Weights of a small transformer language model.
Size: 9 layers, width 192, 5.29M parameters.
Architecture: LayerNorm before each block, tied embeddings.
Training: a variant of Adam for these matrices, 250M tokens, 7633 steps.
MLP neurons of a small language model. Each row is named by its layer, matrix (up: input weights) and neuron, and shows model dimensions 112-175. Each number is 200 + 20 x the weight over its row's rms, rounded and kept within 0 to 999.
Before each neuron's rows, "fires on" lists the tokens most often at its 100 highest values on Wikipedia text that the model never trained on.

fires on: " a", "bl", " ch", " cl", "mar"
L3.up518,242,210,173,209,201,195,212,189,182,221,190,184,194,207,212,174,206,205,208,215,220,201,196,176,174,199,195,202,197,198,178,188,167,230,222,192,166,196,220,181,170,197,194,229,215,159,209,190,206,237,188,173,227,214,195,164,235,197,207,217,224,143,218,190

fires on: " \"", " I", " be", " more", " very"
L3.up172,236,192,211,194,188,223,212,187,209,229,213,227,223,213,214,160,220,180,212,216,191,206,178,202,184,181,226,216,209,217,161,196,220,184,200,167,227,198,208,186,173,184,182,204,171,231,180,198,228,226,196,186,191,193,199,245,203,175,175,208,204,181,187,209

fires on: " age", " career", " way", "ity", "anie", " hope"
L2.up217,212,220,199,187,190,209,209,191,217,214,225,188,204,176,211,240,177,182,150,193,194,200,183,200,203,198,179,180,236,240,166,188,216,210,212,187,203,231,210,166,198,203,176,208,174,211,208,212,197,227,173,194,184,201,213,203,205,156,197,198,172,203,162,214

fires on: " Z", " F", " ch", " D", " Al", " Un"
L3.up1,242,206,201,233,229,186,209,245,172,179,193,209,196,218,182,186,227,211,209,206,195,208,153,192,190,188,169,184,181,203,174,209,198,190,201,203,188,192,188,193,195,196,179,207,203,240,187,172,249,199,173,177,226,205,179,226,180,158,215,191,214,168,208,176

fires on: " Qu", " qu", " took", " Tw", "Qu", "^"
L2.up566,182,225,202,157,190,198,231,200,166,197,208,209,190,205,176,181,178,187,190,242,200,178,224,207,211,185,213,245,204,208,193,221,217,221,216,222,217,174,221,208,190,191,171,238,194,164,197,172,211,212,182,180,184,218,200,185,175,220,182,218,220,160,207,191

fires on: " line", " one", " account", " other", " case", " person"
L2.up491,195,175,214,171,167,209,191,205,214,214,241,208,245,190,214,192,188,206,214,231,202,213,171,183,166,183,232,202,211,221,184,171,195,218,198,191,208,208,189,204,224,225,184,217,188,227,182,190,252,212,219,192,169,181,188,232,212,193,213,204,208,202,181,197

fires on: " 5", " 3", " 4", " 1", " 2", " 6"
L3.up102,217,190,219,221,226,215,194,202,182,191,225,232,193,197,194,165,220,195,207,231,193,223,161,205,235,165,195,207,201,177,186,164,205,191,200,168,246,220,202,230,180,153,197,230,184,226,205,231,208,235,192,197,213,193,161,176,173,191,182,216,179,196,169,209

fires on: " acc", " dep", " conf", " Cons", " reve", " rec"
L2.up202,169,227,209,212,199,213,208,207,179,212,222,209,240,202,163,247,210,172,207,193,226,181,206,204,190,204,224,194,189,186,173,217,221,201,200,182,184,188,221,203,216,151,186,193,221,199,198,206,198,179,168,202,199,238,173,194,212,172,162,217,210,223,203,175

fires on: " not", " reported", " later", " initially", "pp", " early"
L2.up435,254,205,207,194,204,198,200,198,180,229,241,190,195,175,202,203,187,177,177,218,170,202,176,188,239,181,186,180,198,222,168,192,217,154,196,203,199,194,210,173,185,180,188,218,202,174,186,158,225,194,194,214,202,202,189,193,200,197,145,186,202,192,213,178

fires on: " the", "mo", " was", " had", "ha"
L3.up722,199,248,203,175,156,212,208,198,187,248,200,171,202,201,185,155,227,193,187,218,238,241,181,229,209,196,184,183,202,198,194,187,208,177,174,209,223,202,223,172,189,231,170,204,237,185,195,168,189,194,204,207,208,205,208,233,210,163,181,176,212,179,183,221